Part of a small language model's weights.
Size: 12 layers, width 256, 4 heads of 64, MLP 1280 tanh GELU, vocabulary 4096, 12.4M parameters.
Architecture: learned positions, biases.
MLP neurons of a small language model. Each row is named by its layer, matrix (up: input weights) and neuron, and shows model dimensions 0-255. Each number is 128 + 32 x the weight over its row's rms, rounded and kept within 0 to 255. Numbers have three digits each.
After each neuron's rows, "fires after" lists the tokens most often just before its 100 highest values on Wikipedia text that the model never trained on.

L2.up603:150140129097121099148102122131107083189112119124192190121138140147077184119090126127063108175072107195178116166149135185112138176112152140108115107151125165198073121114085105082102178114092134124157117134122119151101150164119088132146204061118114142086189078116129147135153161114147050151099093092085132131155163145051132114125131151172069113162149155136193154100100160124147152133110161126157106143150173110110132149078118100156125133101141162135126140132168103113076157187133128107109121095139124165072082116179125120138084103131089129100160118112126061146080129135094118136126048197080167093041089114125139111115217099125090129100074058144144109143135114129180133134116091105170081112159182130091087096130103161151173122084132140142099157137121127160154096155145146
fires after: "\n", "-", " in the", "- Cl", "|---|---|---|---", "100"

L8.up91:132137164101116141096135099189127113133077075171157160133090082159163079156154151090096175133104141107149091166183104153097081141173166157134088120137121160101086109170084118121189196108141147134176084162184129123142155140119101148090161112107150104145193142128127173173107056051152126139106092169101162146127159129093147183150143111106045117123147123131101115123080120111071141154151184200161123143136127111097118156122132088090111100114080127149127127125182092116119133084144171083082145174084126141062145126148119151094146152126163144153067168092070128147148090133111128137075194119143164122135144137178103134134059090138137108102201165137102138167164150097132121080180135096173136148144129093131103167144068131155088227069154109159132123162167118097090140096118126
fires after: "2", "1", " January ", "In "

L6.up985:126101116136171142142067091136102158116069135135150165103132097119165121162094104098157119152155061115166101150129110116130136075102207132132071209140198174093100130132074136131110109161107079159097101160105066199098142166133140121091131114204160141125170154090108220136215122140113145104123173133143107151138115125093109095128123174140117112111137112135182150108104173116161122192157134085149093108107165076165152161096101121133119133102064130100132136145140183167120088149111108137122147141171179209103085142177123090172091083164197106134128067174077089124103179118132159106101102101129106078156109143114139142088113172128054126103123109109098148127120113126130127182123138169164153167106156102146137123200157083103117100103105152185136052161144133147109112138107116
fires after: ".", " | ", " ", "7", ",", " |  | "

L8.up636:090160144143081129106107105124101049162129153138109146096156147196141144052136131079092145092082158129120137133177157136071055210121158180122089139143139160113098136130079139139140150138155077164119153165164078156117076148165132087143200118160130137168157094107110144078206145086143134145106084164066150143152178121061111108107154174113094128092095094129165166115124165145119106133179153146161163161095147156143173075161087106083109103075096146118088066104140081124086073188129141099070155135078157097116132101143102157121166156112145156155124204149152186105124114139122150146159117105075131158123156129148113136122134096158102120108168119134098105109145142153145122109129089173148176155069134117118177177215141135152102161069117133102098089169193135118146139112102137
fires after: "2", "1", "–", "8"

L6.up76:119160143157062123138074116140161117130179093154131120143138112078107126100154145097135169115105147117111110094138223119075163109155131140164104167107110127104119124133081114155135132152086156167138121155189129101143208146142139062153125114134094140140145176141096170097178112097213138154122128124165187168186155136072152138168116138156117163113120111120181134159197185082134063105175124115201096152123135159114080171108126145131087125094079128140122173130089140155114140140108124142136143136140123035095141074185119155194155074159121118158115123067069164071161136132095138110130152114157146132170120100117105134189122102128078085184146180119109115135116094178163185126127095071124124106113109167093146117144144174129090133130114178136136100222138098115160197156166091
fires after: "2", " ", " May ", " in ", " January "

L6.up256:134154140151140125134132139183099108097082126141186125138131076145137163136125099126047152138180134159146091112194185123096128129163161153103115164097136160099092123111107127187169175095186096163147104124132165193184165125099162183134168126099107118133075186129164176114132117125134101139108139150080162157142126062039127213129156135109130173065145157132166076065133149137133154159151157107163121125169128105149160153107142090148083110100158159156158113148155147200143104080052135121119160071135129160095121091178118106124143098103105133154109198118074093098115155160167156170108123122158106103100097097150155147149116171074139159103156181118139128101173129126110139122125125151146136042160124166107161093140195107109116105073169090218138111152150084151153157118133094
fires after: "\n", "| ", "1", ".", " S", "S"

L8.up1252:136186175123128099138110113146132132088090120121138150072170108164202106103133183128103167099112102139079100128107131118124106083124126119112071135155124179163089174153119136133144141122130155102156136154184081124127127164144113127135198151153216134067111181119127101108118064074153120113102197137117086164099147119133182120099098109086106182125130102082124137119098142120082148139148081105112088146162138118157107101088093121135110170142164135153126167147076062107135148105123095075084157159097185090096122122097123113141158137168112116144182174142174087130168184135150128127118127109095138124133093132182054173069091203099069093096100138198108094122204124051106133144186140167199134100107143082088111113157179095144097161128173118086155138094140147152152109101100178
fires after: "\n", ".", "%"

L2.up9:141102068134082099131103172095109107113108161129122049188175154129101075162163064083092132086099153158209093159137113161156089161155148151133175127145091121133121142164082110179066178117102067157130090128155127130182084124104187187080061139069116096171126118161117072130164122080132116131111100143071149121179121065174189148114139158116129236156157136154135125122151136165119159144132067148108119144139158199114166122092101127115136124141109121110108131094107163072116129142149067095127157146136112118108168155122090104100109048117171125122112097150140129099123142062094136137159150126161083144123122115062105139135120138074129095127124162146093120110109120149154112092121147138118158151149122142141134098128125117172145159126173115162104029183198133140099149131067094
fires after: " | ", " (", ", ", " May ", " January ", " "

L6.up601:153134115141140043165123161135105155216124131129112112134116127093148143102104135180076102064089121129129123107192178101119196127163123139124138179114134094106117121101136122097119118155136118172135150092121119129138100197164154128152205114135153129129200096076108171101149127108116147104167159101093092132129133171169168115139069089149103142085115136098158096178160147084177167114169101125116175086141118198121235128037095140150145161091152122109109105106125162139080162100096113086128091111144131161141142111104129149117148086172116150122082144142065155129158142078121169118076193113129139127130144132098120181097108132094169059098154138203130114118178130098177139087111104116139132139143188150058140133183142104054060127098124108160160134110118128131116080063118146
fires after: " was", " to", " is", " were", ",", " repl"

L5.up185:098179130146077102132080119159115110092135106122131145066132164137102121107153133083117123098069159104136076209120091065140081091130112160105129136134119099103092188154093111165102167132134127117137065108115163168145124125130098094141178079103152132108149161077055143122153085143162108164050178109155167102112170115129146176127141140094075097060098181146151198171177149148128104159121124136148129114145097137161104095148161125064147116115134070081152117147135170100100087094107106104149111189148108071080164148188120101162210110156139155096108109125126164119080129054144149075168100095117193104145124109030191155139081124083132125141155151111096134141060160092110124139096135153184094116175163142138143132151137143133135101149156135092177124161148148142136142136074130
fires after: " (", "2", "1", " "

L8.up1251:166154092187093184137107166156150125124087171158170124120141127142110157134139153126140126148146109125132106161154166136079141122091154097137110161150144093136086108186153172192161116164135077096154085085198135176152138117150096077116143113141064140052226130151155133140127143126159057104092120098115098149215121129135130103122093153118115150172149189123130199104089184145120127135128157134208131127087141141101108132087174135115116102125174109071084095166110165160081149138129159112065174124147094093060111084140084112129123141119119113153035144122134151095156064088065131154133111125113147085177140099124120095182061079110114155116089150155155125121081081154130165085116130146117119124101114139100078121156114139103183193095110114108059127139097118111122165111107085
fires after: " ab", " in", " p", " f", " per", " pro"

L8.up423:121121160156122164089089135207082081091132128178201128083139136149102123121142140147109122159114171106096128159163155142143133123072188102138082156148121127071074092119155125193118173177126158177122109104148113133162109164138144132078152144103101091116093131114138096169171116109127032170173117129138162178132178150106154130130157155092097143114184121139165100081198172124077141121121128165165110103117143175146074118100159137166120091122071103134217092085128150120061185129124115123131168115139096130098143089196146137132147056104125098102142090090158131126143132121137111143170177151110128068105135098214106134161108067107119109165115172129116146123116150109101137093062093159083145110108069052126159136183125117106145135095161123134136111215155105137154136070108154
fires after: "1", "2", "8"

L5.up287:174129146148116138099065117146126141073120103155139184132105125109147119133123139106127100118163160102127101122190104162109097194118127149141097101081136115132091126177184137178075137131149127107166151137182137160150131155148128142132127132157189154131115165150094163140117119110141149102079122135117066127172153156106102182105125053099113172107182112106194150096185215077194085151092118164112165173128177102165084117129110111113172140158102160127103160128206118077131074158156130087170147117153066098106159129077123151130128122128142129131105131185079126087118138150106144115147155147145103100056185123154031161076132066124083146114131175156079146126160169110061112082109106144118078124061117129152136125152099106136071167068111105105136100117125089153136130184198155
fires after: "\n", "\n\n"

L5.up35:086117161131097118134128101164167102145177100138153106097158063141122153114161153069153133105107157133150092092162139126098132113159138149145130149119145150094114135081143117112116159064151141161147113115155124124109194114148133131090099120137185108131069149126117077151135175056197120133068177096154156116137140085112105069127108143139132146104096160196189175085130128191113151150148138146142136179148155088135085097113138087121095090116142144149087163089065135201101169142132090148133204144167167026106155112148086098145126103100146147126112157036046101091163113114119142110101170125098118078139113094141054132166166092101129162134089147182157129126106124147113137126109098082174125094118199116083138170124136110190170112165094100119102080108193158112101164075154138
fires after: "==", "===", " ==", "==History==", " ==="

L8.up489:108183134114110095134088126161141129101123086148137135195165103129148148201146097123117165153163104060093146132148110152121115158161144154149125108171127162100147078100155127134085054125149170143163133122236151171108145119101115171117137101126172188082097103146103160142167142152164150096101113155130106099123156140165083127120116144115131146159117138202149161101137163144152187161119158098121157070122139055154123097140111131086102113102110118126095119201075123135174103176102093177137163091074170176104142111134129083076134085090137148094189118116073065134103130081145116111113080067104138165117171216106187158132084095113073139158126109159146072086179162112150108137106127119144099090128116156124096151141128110135108115100173079075078154069146135119074142067144173
fires after: ".", " d", "\n\n", " km", "m"

L6.up618:185148157099182148129151168179137149085127103181171209186104074134187095136145107169103104148164123155146136120193150106118073145090129157100085106111197148086148150047148125159168140095160113135118066123151134115129224135108163190104088121101097161112131141167071150160133108153171150153115144130161124147126157115126140147068146124097129164118175171159139116138081102100091165146133147105130145123149118126188158133046091099148064085102121139159154086135121075096170032093118149119126154157161116172124170141143120115089176103097123130174128134164118054123154128118152153137130131125068142145117095170127087161119157126105131164091066116095128128113175152068120104111111091169180150103186174161100117124138162124127081071099143157145111111142136095151081084142087107
fires after: "| ", "ark", "eb", "| S", "- G"

L5.up141:166139199148081083129114166141100141117165100121183179104114161129166112112140046101158188138085073147098061156140170106093114160157105127148158067129168148107099159129051128137127153079129140176152148136085104167122116128122146111121171086096113115156055148117093145133130141160143087180128163145101151141119156067142181161125084144160105154136104150152185111137094163139118138087094157063127147128120090113103117167143169121167136126158127091121139125103105180053164146122134119153159180177167111158071111161178123142139108118106168157198164121107106115084177117056130108102148153112146134128092089126142138146125035116152133169109103155164107047118055186132084199125093154082148136092215103132131129169144162164139106128145104108144141161128122164113152102080144106
fires after: "\n\n", "\n", "| No."

L5.up561:135083134127082109084110117079151135126150129154114117113179097190118133124071133082092221138045131095179106158133092104135123142164139133120072123165091175083083147088132155090104145156128036192139123105127101108165155155166118103074143109111163131151171089132188120104113130088102179109187153145130125171097132176115139154101143115100123151153142171168160175134146122191184127119160143129104133089154136102134178140127122131118114129076146072099072155076120127124148108113169123132127102213141109076106103113191083209084108106155185172098082136141095166076148083127131107196146091142120131152167133128097113156089134133159089146140161160137125161104125122124068182154125093091138129155139095164106089125152087150122185154143169139127177050130117139127171181130175121
fires after: "1", "2", "995", "987"

L5.up835:177177094198101104130109132144143080147132102101124107186086115149182136108144158115171172135123181168130124152138109115094159116185127123116131077144088127159070137141157146166105146174126161135143115115093052099126129125148148136107125153129159149123128144119082107127101160102141134060142140132146137149173121111147140099103181117080141145140052152134129194114138201078075067086159069166107159159140141100143209138119131131121132120095035085102113039163136107154083089157099134151155083123077120174126100103189146122153154095120122183158098152147163110147171121105133121144145120128163154150092178086113169146140162145106137094086174132143120090099088130138087114145105072068172141086125164109111157099157182135071148079057114150154123074129135215133081158098087146
fires after: " |", "|---|---|---|---|---|---|", "otes |", " % |", " |  |", "|---|---|---|---|"

L8.up807:166081176160115109165118119125150087186096113136109126082206195130117142139125129152118126077138070106154078095132134166120128135125237147174140175149101190123045141086124133126048144107143117163234103152136079141125087173066142117097120105120150110125078125143135112098130130091121132136122141145091161096152171118061118160114115174183053157164115131122204146111150096107119134143131090101187120139110082117150134149150113083156144099118133079112128114164109112171156088100135149146119068169146120100085058091124119138153140082098107143167061113190125139157117159097166166104081157154151169108071156153204092096162098128097113099141126105123164122103110106139143195122172134132103150088134120150128097162130077158178124177142097135149123134157152135106102131111123183
fires after: ", ", " ", " April ", ": ", " June "

L9.up544:147102115103147150138008128155132107118127100164099146236122114118191099078175133114048089178148128129142124179131152143157106087127105116056088178138114128131130146098176104090110138185146139123070065102154138180118163149125126115161104185200155113174127209117133120114181193103119152114082107117124147179134114154135126102137128103119131142089168178163140119109094101095068132146146158136137121134146152111198152133121156175174137115095110089085124069177136114180148107132089100137122177137137116151094136137181073141133139073116150217122111170127117082116103092140110113144161161118128184119128118051123139161136127157156110200145108118141113129102144150107076114101102132100148125148093149143104128158167128100066123144079146101144143071118106089135104078105122063
fires after: " |", "\n", " |  |", ")", "h", "|---|---|---|---|"

L6.up416:147148083115103155157143103153110106148126096182132101174160073112116130079150128095082206115139111101172078141166167128161100114158126116076131141095129113069125132063113146145113161112132133146161125130150112139151138108139158125096170085142141133128114113156133176137125114102083092110078131142087177151115164105087183116079097133087108122145159133197170086112161110099111115115141167187130171107083085159135106127076100112133105113115116182082106119107132142120065091139096135140104183181117089106128134062167141098154196106038186150185131134142076121129091103150096125069146105128097091068137120076155155234147134093101076117180148171165115147116159134170209156121171093144127145072082119109113199124098128110094178131150154133164183086171116132102135146078121113
fires after: "1", "2"

L2.up1028:155132116092173152107176046117140130181148101179136111119154183154105111166110123092128091109103193186163116161178100122171102173129132132173167130085150146119121192198113124167091151098100133116148100166082138174193143160102107125053125084136169087123079110116142129120144178065094185090117133129094120154133145135133115135140092165168057134106142136153166112132153110091165146166090099068113110158138122167121115166148074103135099127136095090090122106095056171140186078195163139138108048093140107141148070146117181146109089056096137151159131039108139141111124159127149141112108103075159150095106166120111095149150101128169107133115107138128116179083106114156146165131114146122180120118126069092121127152189108115135191165117178133117104051142160145112129156127155108
fires after: " (", ", ", ": ", " ", " in ", "^{"

L5.up1135:178082166138184173075171137185141128045214095125166149158139096093202079107112097072081170093105086136161142125176057106142108133165137160125147123162179154105103132080131120160120177131163101181156081141151113164108151157108125145110116106131152124115115178101073203090140170125118094088087194141121107115167110111116128184101149138123135129120169144130151077096132143098069171180151089137150142109116165108133141051103109083146134136157110098118111119114103116067138112149104108109100109075148124117123126149119143143078181089101141145124146137106113155114158100148121105115089125099077135153074113115153113218115100162138088086113141120210185092102142122141104109151088127102104134081167183116137122120145129063094087195081091106165167093124133124141190171114141135
fires after: "\n", "\n\n", ".", " Al"

L5.up1201:167101136114107097182129081136160104046121125186138145153119156143107085063142189085138103095164140152209128165063104157114161168059149144183104173132107173106077146105169139140119137067137177101125090083070143108118050161085121115158143151082148145081090125087063128109143139124138102129068180086122142097085202140158138118136126126167091157095169131188102170164204109081118125156183081124113133099145144148149142116158062110152097149123141165107200123133133117136116103135147132138058141153110054129104106124126128113153166109133157189149143095155100138107144184085127087129110092079140170142123121150104169087137144109111102097166160134073134139119105134114144115078112168134118096181110117129156101134112140144140132084079158178088129106150063180156104142111100118
fires after: " (", "1", " ", "–", "-", "8"

L9.up265:190143185120109102090113113119130142128121112157193132081122086138121180089069087110119169119120181119145079145187126122150163129145111163103075125166145167139179156139103135189148154124093034154185066111113112092180186131108117160078121108148143189117118086087113138129152080049132129105080145089092147130175166124106115058178122202123143117129157148098132151101101115121139162161191159112107123140190126114131111145130130162116116115082178139146123077103162139086097141197074084136163167118146088073080140176163109127106118190103101125086080100149164099087104103042128093162146162070114151119118189122144082160083123093179113113121137106171081100134084117147103116118102142131114154137154140158137082120145115103186121130133133168106124146101114165110127157191141111
fires after: "\n", ")"

L9.up558:172164087129106134181114130187144117061079134175113141098153149127119159131128136154062149097131114115098149137127179162119096146122174125134127199113108189124119103105123127107061137194131113197205074127153188175143102115142166102117114107117111106073127120079087167135124146083177173133148075062100105185147109172141129114115149068136144136151138106126146102139116141188175100216108138129134100168166135158152090134108125123109092203112148143116087118166193141119114124112073188141130116140166095073082119103152089097142168159142106128144154100129139222099116187112167175132143161143106135074144160113120093130123078047137087118165100092142128135124112159108105149115124136055148098131126176107061207136145158074168142115141113129097113162104092140122130136094147117
fires after: "′", "-", " | —", " | ", "2", "–"

L9.up243:166140095153107069140109128137055166093150145088080175146118144078151109107166098164076164138079147139143049081178099144079109083153130160153127116171146129074130164129057095133106127100196101133191111141111107143087137107165117124169158147143107074106165098100112099115130097133194093142146157128151116128164175155155152103122126078187103131119144176110137159143136090108130112127090147103196134193133137159077137082063125163123141147118107128114107099142105135119160128139142152088099132120173131185097091113137110114096170112061134170082159141067134155127135138078154186163076248158120110175109106108148138143113067136086112199079166095126151099115124115130139135089111096174172135089095155126102112131113121168135203124089110133109128124152157170194132148165137074
fires after: " was", " were", " is", " are", " un", " occ"

L6.up434:152123174140203125111098135107174137111138040108195141115127061143115113162117159135132157086073113127188103157126166120136090099080201090175107078136053180139113153152122104129170139127147095143186075150103151028113113178113118143096155130125192112182146124107065169112141139080112153123151102168099131054107090080120135125124128091104155156141182161162118126119155142150065058172175139173159142124119114140116206176102083122142051086105096143101102152097120113118161132186135153115103187163110157108094132108108114135134097111135076176092121167152143118127125135167120109114110161129105137153117154096131136109110088108135095111162153138116116155104081117081077133124150116111154165037173149160086143134131081141075166132125170133165133097188139153150163105132117149
fires after: "1", "2", " May ", " February ", " November "

L5.up376:143138123169092109127110134149133145098090049101131148171119119151179135100169104010141138123087142088141088159194099089150091121119133169127170104204141121132111180110110126162139170133145149222137111131089116134143196125149192074109098124110168123141118153098126126111109158100147046096137167124129139124167146098086163130115098109123133121113110164184160113099121124185036123088108121151155109154121161101142145111158168144131123156136132070081109137079110134146063102115161127139143111155147104099133057150207136114111145134137123092088155113136072088129127112093166105173145127156153125135128190125163090176142105111129157186209102138192110137088057127093108185132137121124173114107147116103106116133107119121119108197080122074140159174196178095105144180136120116
fires after: "\n\n", "===", "==", "\n", " |", ", \""

L6.up273:120147130097094130121162115117134111183104043200133124144180083121117167128162163061152167125077131141182124112124154083075088138154132121107074161154129142085086087094124124129087148192140088081167105095181129122108084136139120072095166154132074159098156139101120104103062075098144131159098152115042158156173142138171157152120092110088121155148127149156083142169196156102050138102173121218123135167093071175145134108121183085072100189142118157109094122164137102210119113171167093116102147144051118097099053127137101152167123093156097153130122117101117114141110133157169143117105123143156149134109110118171157158103113131079108105144138168130143144138141074124121172126168152102186079121122133102108140175121124144151137107138139148148183081104131158123083165134157158
fires after: "2", "1", "9", " or", "7"

L5.up18:162095087136114133131126117126110124166199118170092146123095059078134134185122150121105164111096151079192153118156116151128127131119119141142054150100136178087113121070169148127109090085120102118160102126081127107181066132144147069099148092108133142153191041095103132062167102095059138148140080079112130125131185190145100132140150139118145162085193123149105099164167112132094082174187126149129122092145035187169164111136115068147115171096071091114129144118187082159152097165151100172095147137132122107143106129164120199145143069194093166096123133157124131112140122126142122095062098106158127095147169064080137128074141135137141121181155151118108109165096129157140149173131143100125125087124097122116169125077109109144195123130126138115189103158116135169132130098145097
fires after: "2", "1", " in"

L6.up28:117181203131144107111137125150106137081047100157093113170124090156067164112107089072127148091104167141178125182163100068126125113163161160115137144170172125134083090140120117196144145172170093108141134106193181124068102143131137091068125087123109080076140187070120209142144108130108132133134189078106133159150125137131136142086108153131128118130173101103134140100083173110126117137169097102148167123211138107124109139086171094122156172093111147093094141115094193100133196117081123106097127140194118156069165119126139135111093110098148155103102120081145058102127152125165164149063170137138128081088102180095120132158119102061087101082144154099144160133066113121205091093159125182167150114152118148140163132128152115123166129111164131143154109168087152114112127094100126
fires after: " | ", ".", " ft "

L2.up1066:129070122114148106150133170135128077161060112118204145154133122093142109197122135123144145117145172116176185147161155148149157098132145115111106111177148163126120137158152147165134141130148057124195074118100121120083100188125124064111085122158156148106150117132076129104162181127153141076083136114074197151131145169193160118114134145188094144118152142128118133145089126081096105124168074169149204150137081121124136096144131137086135167154044133143154049114131129199114108166139140158086146118129114151084176105189130134132073114100126118160138131134161174107103199164137146132051104101066141164088155086091114074137148132088166099115133141161153142116076086103125137070124090075142099103108195121163176098156161125147138143119136151148128085167149136045135117159094161
fires after: " |", " |  |", "a"

L8.up1245:180113089118185121099139095173158134138159120140129128105097116103133103181191124077122160136156199123136135122099143140075120102146125103155111140098119132138099117099082132144127116090119110129158124110162116130128106151152163088104172111150189118138090124160073137190133201089151136147054082091116094080144128192169058177109097133168138104157135127159127136131152167091116135146102106133109131174123148149162134119170127110158064138121133099154119139118110137023137181210101048047094140176120147107144091166136127148104127113140125208155134143112178073091125123132136143141153145125108076185111180143107055162104102201147049150116090171110149112126155159057135157118093146072114122121114154074125089143134174060165108160125147148139124112154150152116115050116154122
fires after: "\n\n", "."

L5.up87:139151129138104127118094150164090151113158089162198175063088170116080112096110105136121125113144068142087087152140130090115091199145100130101102138193160140142149157102105116138135141179052111151143138129161119114075111164138133095162125075168129175099135163104141171155167137096116106155080139097118134125175130120077106126114068132123129118195199148094184129117144198138185087190169158108103142142149141123191122142053113117182083099184127152082106107103140124064119053162122142156098114148142135068118109102108188124107111128131153172170138073145143103125130145073103168099204145160133166107090146118154077123133177063139112107091157124109103100116151141189074158120142076095110156134168102145094122162132150099118101102106146117031116115150147100148162136159095162
fires after: "2", "\n"

L8.up257:155147134153068062141129108106146116077148076112152132116145128142113098091123080086175133081143140152183095164143148098151112124073117179088108134183203176146057109109120158125114117112169121074144127102168124129085100173135124125091156120112203114156102143163051152157129111110115155127133206115087117094111172127156155180187109096151173112070077102088111117146179169120115161149205128115109154116120184076114163078140104058115133148089106105132101180152091115123146108110114159170140118090176143092134120109164135138147158104193157153156136084156108109054119146069119117105111115084083133108133060137133172142101069128112087126077140137110126139128102089102216144176149170162151137134141126082118165101140126141081105126141172087162115085141133099084169146067101130
fires after: ".", " "

L2.up466:179110116147186124131110150129140147176103042134135140178117180073093121174141153074123182079113146147179077148138149105198146107141111123058172122156131122140109157144140112093110154103109138152131117088145135122117114174148126133106147101141119117055166149164087211095116133149107113138110156137096161102141181147134127179117122107121132093164141109094154066148107113064138128134138143091143103138142049133103095116206111114104120133146151078112176130135114118055145142136161122109129059060131107114156060119164125169140145126168087198097163168138106114146137216095132148069127169147174148085132135159150071157103138076147134161094128182111067176126105162159182062145155128075136069113176138099097172180165155183130139106103160093073140139155136113148098143135130127
fires after: "\n\n", "s"

L6.up530:137146142123148092096155161085122164138117075098192187157091076142156177178068123149124102135111100113158133189173147141134093140118127146132073109096118126105073149142112072160126161108132044174127076160125160091136138081093170162139067119174129126174161188133078171120089157116127131106126121157127124124167147074099129132116118117109125082111136151136121082039183120160056074161169111134162103128134144107115167186130162108096139128135084137109143099145149127151119114115142182128158092145172128152076110097131130126093188160109098154101157122107092133125149076167161127117117133118076125096127113097137125137113125187167132158223160199102146143137144123114071128174161112088204119113112135192094142140093065105162138177134111149208109065153075144105074126172122103
fires after: "1", "| ", "2", "\n"

L5.up444:108105117192110169153075134161104150122142073136167175070170141206164151150131155062065160111110153120112124126171221198093123129171174145109125185124116139060104145108100144112094162087134101112107108126146128150168063131179166133056161115085102094162150115134122136096131123103133071090094162076125167170131161065113141118120133131125105159123090160077137115188082127119138142133155163150167155163081131037124105141095124058092100150103094128094123143073102147145131120131139149107088141147162087085103136117158187151164119066110169132098121095137084132102138103137118141069103103137120155176127113067146172090150116070130117080103151183144156160111114118163148133143145048174142128125126075161160152157150100162090200152126119141127116092163106125160108170109108116
fires after: "1", "2", "|"

L2.up1258:216183194143137126092095154122149081176130097145169136165159117136145156113120128115117170086095123071175099115155099117154103151142170146125100178144132165165116146136096153158089088126161157110170128114186106124126104116147144185105127113108124152122104109031051146092129141155115136141074142077142166155172131122146171102123148152116117141086188090189109134071130174117078058115164105152100085163159160105107157136112146162089145179095143162112113064158127134123132115121111117115174106062079098208153057141181150101105120134147115120149121135110105058117110113147168125071141071141099118183157132145108158166093153105100121146110122187170092086135121137134108122189139116124123063072108110153076155116093151122116136134059197119145107081189096158148105084122160125
fires after: ".", "%", "\n\n", "er.", "\n", " or"

L8.up1278:108134115197097177118097165167108130099125115170145149106064113130175101115159079106084137110104117133168162097167122166160120088106180133148087130134127137106042136083084171116113160112053104150164145099138178133113126100132122120196157131110126135103157186107138092169149138127132084119097133088101153037140161176105127155159080107105089074144123165092160124121110217098115084142164173123118164059115094146170111176155137108158133176073155103077110143137100164091136185107147129085157155127141084072144182116165139137160077128142130100109125086107112101111152141080091138157136183125134116137147131109174143153119056116165119162167119165132175063090143092155129136155112113081087091155125165172097148149154142104058140142094171142136083113146145153067144182078090083
fires after: "1", "2"

L8.up921:105156136160178130122106102164130179136146090112203162096139124128143110067191163055138096154081146177197081131100092118084101053136167147158183147120135128089118139170130152099134166101050119182185159119110131133146111140133150143090150117099117132138082155132139124112133171133134154157099148063125169154124172081124145110138089132116077096141105134106131154124119174109189117094120099122174205151093192151106109176134139110147084125119155095111118127130061113176111080152059105161155134127170119104081102161098125132188061093176164089112107090092165133113178130139115199100128141148140078083088136073148103125141142141099178145136141133129143171083134152090153084101120107157132071171097129138154131123145116034132150128151122023111082117140153139116143136094097145
fires after: "==", " ==", " |", "f", "T", " "

L8.up889:076080170144119097175146063166105061116127110112164110140095111192103090133150205117124086069122091169138119108130177102103165140103118119129121133125132176138104144084153116136123135081097081143148136116131118119145090109183127115124174091161054090145104184082176120161148151087169132137098204123118144110138175164104098098149130156176115191099145146115151094163143153149137128208157136196125127123145103125181052091133158111079143128175170093088070140129140111097188115138110155129119107140168132114104132108140112090115139139146153157129115189122165127089087121083132203119206151165094109145127092113088121148099016165106148146152168166092140131152133162099157143142125093087156104207110097079123131164157147147161094099124149187174138152075135146134115129106099080
fires after: "2", "9", "7"

L8.up1093:097129107124152107107075153193085147208135154091121087121118131179121092086157143147137172158127114155125109134176148119086161122161148081160159123118096152146075149109123135133098182106141095096140140142166108099241107118073156175119129092138163184137113096036141126165166123136117150113160128079127173049135178114121155116090129142132099190151163156158128141179118128118140139191142048171110104114109156138114169093112149161099144119136130147136111112072124201110110127141119193069137135129150145085142103148141102171062181141048183174099090103053121118141171143091132177135110134121116105105164187125106120132127141138109134087114151128123191123121185169149180086109110112122143085100167168107093101101201160154095156136129118146085110103089146135181086152137109117
fires after: " was", " is", " are", " were", " be"

L2.up871:108100175137088142181132107146130135118095133170154159137135131147082127153139133076118117103100093168216101172143127122122148131152133147122051097177174092132128106150121172127159161161192095151123166153098112083089110121122140146149149038122131142160187115132092151077157089031165111117098168103151126146172140103066146083169120142169101126079161111153129138122077183139141094208133091141129113202153148173169146121056109086098157143112157173103087136109186106105091107196109142124090140141176147114086169115137071153136150152165179097157118159135130134120115154113153161124193143078101121149217085118155106134125144209120078099108143092183154137139110132108174143092092114157165114110145074133083131110076151169149097135111167134135165153130104145135136170078123125
fires after: "2", "- ", "–", " / ("

L6.up1200:106159150111125148139099114135148125106127124125174128110119146090155051161139106086099176105118122077125184130162102165120081116170211135107137118122125169136110134115095119155091110134154121199214121166119150117099095150195121069095122083184082169101140158154121170155135125052167115159121095161052081094176145148133176172110093173104134142110127107117154092136108113102110098081181128114122067086128155136132155137130159108172096168128104079121156111133120090121102079148076091133128099190125120107113153111166158158163175047113064218102174130127087105112136149143093088140188132118124177123125106104179186150100136126109108114176165155148148112177057128129117125141184095132203161096136113155146095120133104128136147089128157152220151112104166143119107147086161141
fires after: "1", "2", "90", "8", "9", "93"